config.yaml
n_head: 6
activation: "swiglu"
norm_eps: 1e-06
positions: "rope"
bias: "none"
init_std_o: 0.00567
lr_head: 0.00825
grad_clip: 0.5
warmup_steps: 200
final_lr_fraction: 0.0
batch_tokens: 65536
doc_mask: true
dataset: "wikipedia_en"
MLP neurons of a small language model. Each row is named by its layer, matrix (gate and up: input weights; down: output weights) and neuron, and shows model dimensions 160-255. Each number is 200 + 30 x the weight over its row's rms, rounded and kept within 0 to 999. A neuron's up and down rows have the sign that makes its largest values positive.
A block is one neuron, or neurons of one layer that tend to fire together. Before each block is what it responds to, as a language model described it from the Wikipedia text at the highest values.

Word pieces that leave a word unfinished, above all "aly" in an-aly-zed, cat-aly-st, par-aly-sed; also a capital U (Upon, U.S.) and prefixes like sub, Con.
L6.gate1408,206,197,162,173,188,165,178,199,174,206,177,184,203,209,230,221,190,189,208,201,173,185,203,221,184,184,212,186,183,182,193,186,232,185,216,180,195,227,269,222,203,165,188,265,157,206,182,196,259,194,199,172,143,192,152,180,235,224,173,221,234,182,147,182,138,208,175,213,214,221,204,202,140,177,192,232,167,215,174,263,177,217,185,209,225,227,176,166,175,221,220,165,165,156,219,217
L6.up1408,212,225,136,211,213,208,192,171,173,134,198,209,133,196,170,210,225,225,189,212,245,253,190,188,201,141,195,228,193,213,278,199,162,153,188,224,229,208,169,246,169,190,239,212,166,199,262,224,210,260,198,188,128,236,194,222,199,210,183,255,231,221,198,210,246,194,188,223,206,215,195,239,206,145,219,230,190,219,212,207,238,176,161,197,179,174,185,262,165,170,191,226,213,183,192,235
L6.down1408,218,209,198,224,176,172,202,173,192,172,213,197,143,167,150,201,222,246,214,216,200,187,268,162,243,174,177,244,177,230,141,272,251,172,192,190,201,242,207,189,245,181,210,211,203,216,167,201,243,213,269,197,164,259,204,218,204,233,197,184,196,191,186,152,207,230,184,266,215,246,214,190,196,218,176,229,190,196,275,228,295,196,179,171,203,204,227,189,235,165,167,184,171,203,186,178

Short vowel-initial subword pieces inside a word split into several tokens, especially after l, often "il" as in Lilac, miles, filed, bilingual, and "or" in explorer.
L2.gate218,180,221,166,147,170,239,162,202,216,219,183,183,276,214,180,216,195,200,178,247,246,243,211,164,248,217,258,204,214,155,249,221,235,161,243,170,258,223,209,193,220,176,148,201,212,245,193,214,255,210,186,174,172,232,196,260,179,156,230,175,228,139,226,233,197,160,177,186,180,230,227,266,209,189,194,245,193,209,202,174,236,227,181,153,208,240,204,262,217,213,171,216,176,214,224,188
L2.up218,206,150,215,184,165,184,205,234,213,211,229,215,170,224,154,196,198,222,197,238,173,265,201,233,174,187,200,202,209,217,196,243,265,191,216,177,227,217,223,214,192,241,205,228,181,249,249,177,209,200,228,182,279,229,188,181,213,189,262,186,224,236,214,147,232,244,161,193,203,240,232,183,228,204,211,216,178,235,206,168,146,200,210,192,192,149,150,169,209,213,162,229,196,205,284,148
L2.down218,221,218,208,203,215,225,212,218,236,211,184,198,174,218,223,224,171,231,156,154,187,243,145,181,194,203,244,169,166,187,246,156,238,225,201,174,240,193,233,164,187,202,210,225,224,234,201,237,224,177,186,252,242,179,202,219,174,190,220,200,230,216,206,188,216,205,211,198,171,159,222,192,237,161,162,211,225,199,122,158,193,229,197,205,239,241,201,239,163,208,229,241,231,232,154,138
L2.gate299,251,194,191,242,173,181,176,192,210,227,245,200,178,266,213,202,202,182,183,193,250,251,200,198,190,193,246,186,194,224,192,188,203,218,203,186,257,193,116,195,236,217,170,270,186,179,230,212,120,180,230,208,201,220,216,210,186,210,182,282,177,233,211,184,239,188,181,218,186,207,210,135,244,193,155,214,232,177,198,238,199,185,218,194,230,176,212,234,134,227,200,215,195,223,181,225
L2.up299,227,173,192,245,206,233,199,265,182,254,228,212,188,210,193,231,173,177,179,168,197,203,202,174,172,182,187,186,205,170,178,190,177,172,222,216,182,232,207,228,179,189,197,214,178,141,208,257,188,187,257,255,217,227,197,175,182,227,186,213,219,220,190,232,215,202,186,244,228,209,199,175,238,194,184,153,136,200,157,149,215,223,242,251,173,227,223,191,186,201,181,227,253,194,240,165
L2.down299,199,213,225,179,251,254,212,209,170,264,203,182,251,219,198,162,162,184,192,210,185,197,200,191,165,207,294,161,155,216,164,214,187,163,203,196,223,273,187,160,181,219,184,165,213,171,204,224,263,217,197,210,206,258,215,144,154,211,225,172,267,222,165,229,188,213,204,202,227,232,164,238,214,168,195,191,196,233,157,152,255,227,186,196,227,238,207,180,216,200,232,259,213,187,238,190
L2.gate347,195,202,169,174,171,166,192,244,187,181,201,206,231,200,249,206,185,175,184,279,190,193,157,178,188,222,213,234,192,192,218,186,271,207,215,205,218,196,215,221,156,191,236,196,242,181,244,199,244,225,180,182,206,210,175,195,219,195,197,210,156,196,210,237,231,174,162,246,210,233,204,246,198,143,159,202,159,241,226,156,221,194,183,180,212,179,164,235,196,204,226,222,264,258,186,217
L2.up347,259,182,206,178,163,225,171,160,229,151,197,196,187,211,242,205,217,198,185,206,171,233,198,222,228,175,227,157,225,161,187,163,215,176,155,171,203,158,143,226,206,226,231,221,209,238,171,200,215,177,197,252,234,213,173,211,211,203,208,224,217,197,176,156,184,220,181,198,196,186,198,223,187,232,182,220,166,191,173,228,221,185,172,154,159,205,208,277,212,218,209,188,251,194,143,212
L2.down347,168,194,238,240,206,195,242,227,217,198,232,201,231,187,208,179,186,226,209,230,169,188,207,138,252,221,178,181,172,178,205,134,213,161,192,215,179,187,200,182,195,183,150,199,208,205,241,218,197,195,220,169,179,242,170,240,241,175,232,207,247,197,182,171,234,190,161,224,243,214,257,227,231,206,152,223,210,186,256,201,231,201,216,215,194,167,183,214,225,207,175,179,187,228,122,197
L2.gate1094,185,196,228,224,170,229,168,212,216,200,202,219,251,188,204,202,218,246,231,218,216,185,239,259,232,229,235,163,225,169,220,185,210,171,210,204,204,155,183,167,186,196,232,251,155,239,228,218,179,159,221,212,215,172,154,186,142,190,248,222,261,229,240,144,184,205,196,224,206,200,171,215,207,185,187,225,226,213,185,224,149,231,217,196,167,163,220,232,233,210,207,175,223,218,211,215
L2.up1094,211,191,189,189,224,178,192,195,224,155,179,259,255,204,182,220,256,197,172,175,171,198,232,165,203,177,199,215,228,197,270,164,182,190,170,160,143,194,225,137,173,191,213,220,180,175,208,168,214,205,159,235,167,127,201,177,185,213,249,181,241,211,230,132,213,251,214,214,198,155,183,217,235,225,178,198,199,174,199,265,185,265,172,169,181,178,207,230,183,160,179,207,164,235,175,178
L2.down1094,192,225,209,213,259,206,194,185,185,149,206,195,201,193,228,256,179,190,197,209,234,180,227,217,199,198,209,196,169,142,189,228,166,211,181,266,251,235,208,217,193,210,244,195,270,207,170,235,199,188,283,198,205,225,183,231,219,162,171,187,264,249,244,183,217,121,210,187,181,189,265,206,155,219,157,221,167,227,181,215,245,220,221,220,222,175,199,202,178,232,241,206,141,205,168,178

Short second pieces of words broken into odd fragments, e.g. the h in met-h-od and be-h-avior, the it in In-it-iative, the et in F-et-al.
L2.gate162,178,197,201,241,219,211,196,199,239,194,188,210,163,216,191,182,215,202,213,232,210,153,175,206,159,178,266,186,210,188,232,153,142,147,251,146,236,202,238,230,201,221,185,233,191,163,213,211,211,200,171,183,154,169,228,167,166,151,174,242,206,172,212,175,184,226,195,185,169,211,287,162,219,247,180,173,233,174,215,166,136,190,202,231,165,162,230,211,167,223,218,221,190,200,188,190
L2.up162,155,211,201,208,197,181,184,247,226,186,238,159,258,200,227,220,246,203,214,149,146,198,198,156,193,171,169,264,192,194,175,155,234,219,219,237,253,267,180,305,197,230,176,213,174,155,180,182,220,210,247,232,231,162,238,194,168,207,225,126,216,195,198,153,214,228,189,163,175,179,165,215,193,185,234,233,151,173,223,211,164,186,170,190,164,153,211,203,166,160,210,183,187,185,211,208
L2.down162,201,202,224,236,203,207,211,232,177,211,210,213,212,258,209,186,208,161,175,218,210,186,204,200,174,234,227,205,224,200,185,167,192,211,254,215,177,162,194,190,168,194,185,247,236,150,175,235,217,204,199,168,219,148,168,189,215,202,146,148,208,208,175,186,239,224,220,174,145,219,250,170,219,258,207,193,179,194,167,190,189,186,222,204,167,211,213,224,170,196,239,199,233,246,215,214
L2.gate320,181,216,162,175,169,245,197,209,215,225,152,222,256,164,191,209,178,192,210,194,208,163,147,198,226,183,240,177,202,194,215,194,223,206,232,188,136,193,233,183,174,167,217,205,142,176,196,222,229,196,177,219,180,170,209,183,203,171,230,224,232,191,210,212,186,162,182,196,192,214,160,143,205,199,219,225,233,237,231,206,201,186,213,168,205,204,211,204,172,241,170,197,212,149,199,157
L2.up320,164,217,210,150,241,184,187,203,254,215,171,257,184,201,201,189,180,224,203,164,247,192,146,218,209,176,258,222,179,169,216,201,192,182,217,229,205,127,153,202,186,210,207,260,214,143,159,201,214,211,233,240,210,197,118,224,182,177,192,152,188,209,180,253,218,162,227,199,162,218,214,190,220,179,158,169,155,150,198,236,205,193,265,216,186,215,175,178,188,185,172,198,132,210,216,144
L2.down320,202,191,172,220,218,200,164,213,179,198,233,226,203,184,218,225,211,227,186,242,148,194,229,151,215,129,219,210,155,173,232,218,219,203,183,172,190,213,174,202,137,208,160,191,236,204,238,227,186,158,247,237,159,179,208,181,198,208,166,205,182,187,190,184,186,187,229,198,198,238,243,195,237,224,160,253,190,196,169,185,211,202,209,175,220,217,163,208,170,230,192,304,170,207,221,231
L2.gate402,159,195,155,194,168,240,237,215,244,201,205,205,227,203,222,198,168,210,214,233,122,216,228,171,255,182,181,188,180,224,221,168,186,220,181,208,234,240,208,166,136,215,221,224,197,199,178,243,221,240,231,223,244,201,232,174,207,174,227,250,141,142,238,176,205,254,219,194,211,227,148,215,191,171,254,272,239,234,168,217,145,171,262,201,208,199,198,175,183,170,189,195,175,171,195,249
L2.up402,168,248,199,274,203,230,211,171,194,204,239,239,145,232,207,191,196,245,154,184,192,236,207,190,212,184,219,226,224,259,172,162,221,200,226,217,144,252,212,238,161,185,149,239,238,253,159,151,218,232,209,196,176,199,206,231,192,249,180,245,260,225,213,173,246,194,190,230,203,236,203,190,210,165,221,193,166,175,173,231,193,235,309,175,182,185,178,204,175,197,231,199,171,186,229,212
L2.down402,175,211,195,169,244,197,202,154,173,240,201,219,214,212,219,190,190,189,183,217,217,250,217,180,178,188,158,184,235,203,158,199,174,168,179,167,208,205,207,169,130,219,190,198,259,227,224,183,202,213,258,182,195,165,186,211,197,188,185,201,128,185,193,239,216,181,200,219,210,251,217,191,156,226,268,200,172,149,136,178,204,189,224,212,193,180,190,237,212,181,221,183,171,210,205,177
L2.gate1312,164,214,225,192,124,215,180,159,179,224,170,206,183,169,202,213,171,158,211,202,120,160,169,206,177,197,202,229,254,239,196,218,239,200,214,217,148,222,210,194,168,203,174,260,218,179,229,215,219,223,208,178,205,167,199,211,147,269,164,142,168,229,169,221,223,200,237,240,238,283,193,253,210,163,197,252,181,218,214,190,195,202,232,181,145,176,239,215,197,259,209,218,218,159,192,230
L2.up1312,227,157,190,207,215,209,223,185,157,171,161,205,207,191,205,206,152,222,205,193,163,163,163,187,240,138,134,211,202,186,197,174,209,218,150,238,188,224,163,208,170,182,181,207,168,250,220,199,198,186,171,231,207,214,169,216,220,273,216,172,225,266,257,182,204,220,201,174,209,254,213,228,229,149,157,230,226,225,230,188,166,220,262,261,154,167,174,194,225,194,215,184,220,171,204,252
L2.down1312,181,240,220,184,184,210,184,169,183,204,168,226,230,226,172,198,183,241,205,245,164,210,197,207,223,205,201,250,228,199,193,226,202,166,225,250,179,186,211,268,193,181,194,173,152,195,221,190,180,129,243,216,197,243,173,214,213,251,130,108,215,196,179,207,204,216,161,147,193,211,217,162,240,177,219,258,166,213,229,269,216,224,217,208,195,148,160,178,238,241,205,218,194,161,158,216

Short fragments inside split words, mostly vowel+l pieces like ul, el, ol, as in ad-ul-ts, circ-ul-ating, in-el-igible, ult-imately.
L4.gate243,166,187,208,192,181,209,251,186,202,256,199,218,196,162,184,181,145,205,203,226,213,218,158,157,165,173,163,185,203,162,174,208,274,187,176,181,165,129,185,193,229,169,184,216,227,191,192,145,191,148,216,214,184,203,241,198,198,246,216,221,262,171,201,228,157,161,139,208,209,166,198,152,212,203,196,137,196,188,249,222,188,265,197,185,189,165,226,184,180,187,198,179,198,187,176,180
L4.up243,213,152,224,238,173,225,172,185,207,180,172,179,172,170,161,227,209,205,190,199,225,259,203,182,223,228,220,196,215,214,251,212,175,204,238,217,208,173,209,245,177,203,162,238,217,193,183,195,194,197,252,200,225,154,168,209,194,242,175,272,206,207,146,187,213,230,189,196,167,187,207,179,180,219,192,177,224,233,142,173,198,187,191,176,165,172,205,190,194,192,143,203,224,171,172,198
L4.down243,191,196,192,176,186,271,223,201,197,188,238,143,223,133,204,178,180,193,230,242,253,180,207,193,225,189,170,168,158,217,234,237,168,169,237,150,235,234,169,201,207,201,167,161,189,147,135,146,211,232,185,208,171,225,223,231,196,153,195,249,253,199,201,204,182,208,188,194,149,163,242,194,210,232,181,181,256,211,195,182,198,230,276,163,165,238,183,219,216,214,201,202,180,225,188,194
L4.gate1136,223,169,211,193,204,179,231,216,217,220,160,184,196,178,248,218,174,198,212,188,156,170,238,221,163,210,210,223,203,185,201,193,264,156,144,195,205,228,199,171,193,155,199,253,201,206,204,227,186,213,220,201,182,229,157,136,253,190,211,263,215,236,202,203,189,246,168,182,211,178,274,232,201,188,222,192,196,178,173,166,171,169,212,169,175,226,182,191,235,185,175,187,165,194,184,216
L4.up1136,237,194,165,213,151,168,234,191,205,209,143,209,152,228,210,195,236,185,160,139,206,151,237,202,136,156,229,154,213,256,202,214,165,196,205,221,211,204,225,227,231,203,200,196,251,260,203,202,191,194,249,183,217,205,240,177,201,222,178,168,233,182,190,212,251,220,198,188,182,162,226,214,193,201,209,196,174,230,172,243,168,194,163,182,201,164,189,194,191,239,240,189,192,220,223,180
L4.down1136,139,193,180,152,234,184,214,184,234,207,150,166,206,211,218,181,218,222,185,180,130,157,192,194,265,225,200,184,141,180,231,179,210,229,188,253,178,162,164,179,189,140,213,209,221,261,243,150,167,195,194,223,204,230,198,216,186,175,185,196,185,200,171,201,190,211,213,216,231,174,266,221,171,227,224,172,209,218,231,164,214,224,195,183,165,195,214,177,222,233,203,176,204,214,174,144
L4.gate1359,129,179,212,254,180,181,194,211,238,151,164,228,184,176,234,205,201,191,136,215,211,253,261,177,148,205,179,189,180,234,235,196,175,213,198,204,228,180,181,188,183,189,195,244,180,208,240,173,174,196,206,168,162,188,247,181,218,231,176,202,219,223,221,184,191,259,174,228,211,221,231,168,218,196,230,186,168,202,202,196,130,139,214,228,169,221,176,226,171,191,255,183,142,174,192,187
L4.up1359,173,201,181,234,183,126,187,185,195,148,164,201,203,203,218,204,160,201,211,208,198,219,212,168,155,273,246,182,177,244,233,186,187,212,244,200,229,179,162,238,152,222,209,213,181,184,201,202,152,229,222,210,135,144,199,181,230,180,180,201,212,169,224,218,223,218,222,194,198,181,299,202,245,219,201,236,164,223,217,215,163,215,188,212,155,243,224,241,215,203,200,220,160,181,206,216
L4.down1359,221,158,170,240,137,180,204,207,168,196,207,131,274,165,178,230,209,237,203,211,209,187,247,226,182,255,196,197,198,245,261,182,189,230,206,179,207,232,196,175,231,203,176,262,207,242,215,209,210,236,219,200,167,178,209,190,246,134,193,206,225,180,176,195,213,195,220,243,238,190,257,252,188,244,244,186,186,198,284,192,241,205,237,192,193,225,225,269,225,200,267,191,212,184,241,244
L4.gate1478,232,164,175,172,180,181,170,195,205,188,198,192,164,228,232,232,158,248,190,234,198,180,211,238,175,219,159,283,189,204,245,219,198,214,191,218,248,215,234,190,197,169,175,212,205,228,187,240,227,233,227,228,199,185,192,198,191,204,192,210,234,181,172,131,222,261,198,180,170,188,233,206,152,165,181,246,188,247,245,118,206,156,243,186,204,203,195,227,199,219,243,216,152,227,209,253
L4.up1478,242,179,160,194,216,180,205,198,178,159,224,154,171,196,167,164,218,168,183,222,227,200,202,237,194,216,229,198,210,210,187,210,249,175,290,174,166,199,209,181,208,181,238,183,183,190,155,217,247,149,219,164,181,240,217,226,125,221,213,250,156,204,202,182,166,165,228,241,217,156,216,194,211,171,179,223,202,242,162,209,234,154,195,173,207,193,233,231,200,212,149,160,149,162,238,211
L4.down1478,181,190,187,224,210,150,176,194,195,175,205,175,189,256,228,228,200,158,195,216,165,136,234,177,231,146,169,232,172,170,164,231,187,205,226,183,186,274,175,225,175,181,208,176,161,188,173,185,187,222,220,203,173,240,155,209,220,196,163,217,207,183,163,141,167,192,189,203,215,183,207,248,206,212,183,215,199,211,230,196,224,193,220,228,176,226,227,215,201,243,205,173,159,147,215,225

Number and quantity expressions, often the final piece of a split word: thir-ty, hund-reds, doz-en, several, over 70, with some odd word endings like consecut-ive.
L4.gate132,233,190,231,176,257,249,195,197,207,260,198,206,157,164,187,250,130,152,226,180,162,189,226,142,168,223,200,210,245,194,147,263,258,181,176,187,193,206,239,217,184,206,191,203,199,248,170,200,287,253,217,222,210,136,223,214,176,208,176,219,227,223,160,203,158,164,191,181,193,236,196,183,187,125,196,220,231,234,171,184,181,222,253,226,200,203,189,233,152,235,217,203,186,164,191,142
L4.up132,144,244,226,222,232,229,264,189,213,245,219,182,214,196,203,213,181,136,162,233,159,237,233,183,192,191,205,194,171,191,243,221,207,175,196,197,201,259,219,199,222,224,125,179,252,172,148,161,235,176,213,239,211,183,206,185,162,151,212,221,236,200,171,186,177,194,234,189,174,203,216,167,139,196,235,207,212,205,215,189,181,167,250,213,211,211,177,215,180,206,190,163,135,204,196,219
L4.down132,199,206,190,124,225,214,236,195,220,255,196,198,185,153,218,193,178,246,145,191,210,206,209,185,202,207,218,242,198,223,173,151,199,255,206,237,173,212,260,153,188,213,203,158,205,172,234,228,257,240,194,210,239,224,241,186,181,172,241,187,187,202,139,161,206,207,245,188,172,169,197,192,190,203,249,232,216,182,117,176,254,243,206,234,210,213,198,154,161,208,216,192,199,189,195,160
L4.gate802,169,250,155,181,226,248,178,197,217,227,207,193,216,264,217,223,133,205,169,199,220,250,220,191,205,187,203,212,207,150,210,211,172,201,201,162,208,236,176,178,177,226,162,176,187,175,224,196,211,162,208,225,220,200,203,156,245,201,203,175,198,174,222,219,190,145,202,207,187,215,227,191,161,175,225,173,200,151,141,227,163,209,223,202,202,159,219,166,227,194,256,177,159,200,143,197
L4.up802,235,189,207,247,238,214,160,186,176,189,198,214,226,148,186,237,216,193,229,203,229,174,211,166,196,238,192,235,250,206,217,198,187,202,197,212,207,227,193,145,208,193,236,174,216,149,198,185,191,211,201,251,251,231,209,237,259,231,169,177,201,213,234,198,161,240,223,208,193,192,194,162,172,205,193,226,211,204,195,198,149,236,189,185,196,107,173,221,183,211,226,158,238,191,174,134
L4.down802,235,232,161,171,264,248,151,187,157,198,240,190,210,155,227,217,158,212,215,265,239,172,226,250,241,203,213,211,215,201,234,187,234,171,186,180,180,213,229,205,182,270,196,187,179,146,195,192,212,197,159,213,221,227,218,183,257,178,210,185,193,237,224,132,159,228,240,204,187,222,167,168,202,251,183,206,166,232,196,210,165,228,225,277,139,173,199,170,207,211,234,173,212,205,217,189
L4.gate1139,213,129,239,239,235,185,217,218,243,187,191,192,218,225,212,247,217,198,272,148,195,198,194,202,180,239,204,167,226,260,235,195,207,196,199,179,234,183,203,155,203,248,240,224,199,113,171,160,274,179,184,168,176,221,236,169,208,225,188,170,206,258,199,215,209,256,231,224,182,182,180,187,159,230,207,213,216,179,210,195,211,225,264,188,196,172,133,188,216,239,235,230,214,219,207,182
L4.up1139,199,211,196,244,230,183,202,230,242,225,162,219,218,246,210,224,180,232,217,129,206,219,191,229,230,164,191,231,227,212,248,188,226,180,236,241,195,191,268,142,217,168,209,192,230,154,161,205,204,236,187,221,158,206,187,176,233,229,213,185,217,218,216,253,197,209,152,208,161,236,204,236,139,240,249,166,207,214,190,219,189,210,272,175,224,217,184,199,183,202,226,170,223,203,150,243
L4.down1139,197,214,184,210,220,185,165,226,236,154,188,198,193,144,229,198,297,224,170,202,192,212,216,241,188,200,198,187,219,189,215,177,183,190,231,159,186,187,162,227,255,248,209,258,201,174,280,176,229,202,184,129,230,194,217,249,152,177,203,251,171,241,177,166,202,190,213,195,168,206,192,200,172,195,153,193,161,188,147,177,226,255,209,140,187,201,167,244,210,209,182,215,191,130,190,223
L4.gate1274,150,184,238,234,212,145,227,216,251,223,223,222,261,197,207,256,198,183,235,168,211,205,237,172,202,221,214,214,148,206,213,213,242,247,207,215,194,204,205,127,255,230,212,214,226,138,172,187,261,215,232,215,203,149,172,182,158,201,208,236,183,227,179,221,157,196,238,195,197,204,181,164,114,205,208,179,195,207,238,233,172,236,191,220,201,213,229,215,162,171,205,219,152,190,177,174
L4.up1274,257,257,233,185,252,204,223,205,243,200,230,209,187,224,223,198,164,239,188,181,175,191,224,168,147,187,212,217,191,241,240,212,249,190,220,198,184,182,211,119,214,174,178,178,264,125,176,249,191,241,193,140,149,281,181,203,247,158,206,202,198,184,162,262,188,213,155,229,161,190,234,180,169,177,157,237,224,218,174,226,183,242,181,208,236,157,224,254,222,192,240,191,223,194,198,210
L4.down1274,269,204,207,186,225,205,146,197,151,232,160,238,148,185,234,144,199,217,182,210,141,161,249,151,202,196,152,188,213,202,192,142,209,168,184,250,216,200,254,218,195,227,217,144,165,125,199,209,173,226,192,191,264,207,223,180,224,182,166,188,187,274,206,153,196,168,188,218,228,196,178,180,178,179,151,238,148,209,173,168,194,246,175,242,187,203,195,163,240,210,218,196,176,166,175,226

Words that set an amount, share or degree before a noun, such as of in a number of, most, almost, nearly, several.
L6.gate1484,149,173,215,207,256,213,188,229,230,189,201,225,249,218,210,254,161,222,188,240,209,149,239,199,157,169,196,197,190,211,193,225,190,173,210,182,213,283,202,210,206,215,215,204,154,137,197,185,160,164,231,228,215,159,198,217,208,185,157,183,236,198,174,216,208,207,191,289,205,148,227,239,136,213,188,192,168,183,137,177,250,209,177,180,171,213,175,207,233,197,212,204,234,200,214,176
L6.up1484,239,226,231,179,219,195,197,165,205,230,201,228,157,196,220,187,150,182,184,232,200,169,250,206,232,192,159,166,208,229,237,174,157,199,214,223,175,250,244,188,208,194,203,139,224,157,162,159,186,177,218,228,192,185,163,213,155,147,142,159,175,253,172,167,208,232,189,224,164,191,181,188,224,220,204,211,165,204,143,202,161,251,189,206,188,235,221,213,183,243,177,130,195,117,207,226
L6.down1484,220,221,216,176,242,259,200,177,196,200,228,206,179,234,210,162,203,203,194,236,211,167,163,223,224,243,219,176,138,207,189,197,172,210,191,204,188,177,208,223,202,198,181,152,181,202,230,169,186,233,222,196,192,163,220,221,165,185,159,196,224,199,168,196,191,180,231,185,150,198,214,158,192,216,159,208,217,148,247,237,162,222,230,238,230,198,202,216,220,154,193,198,168,189,163,203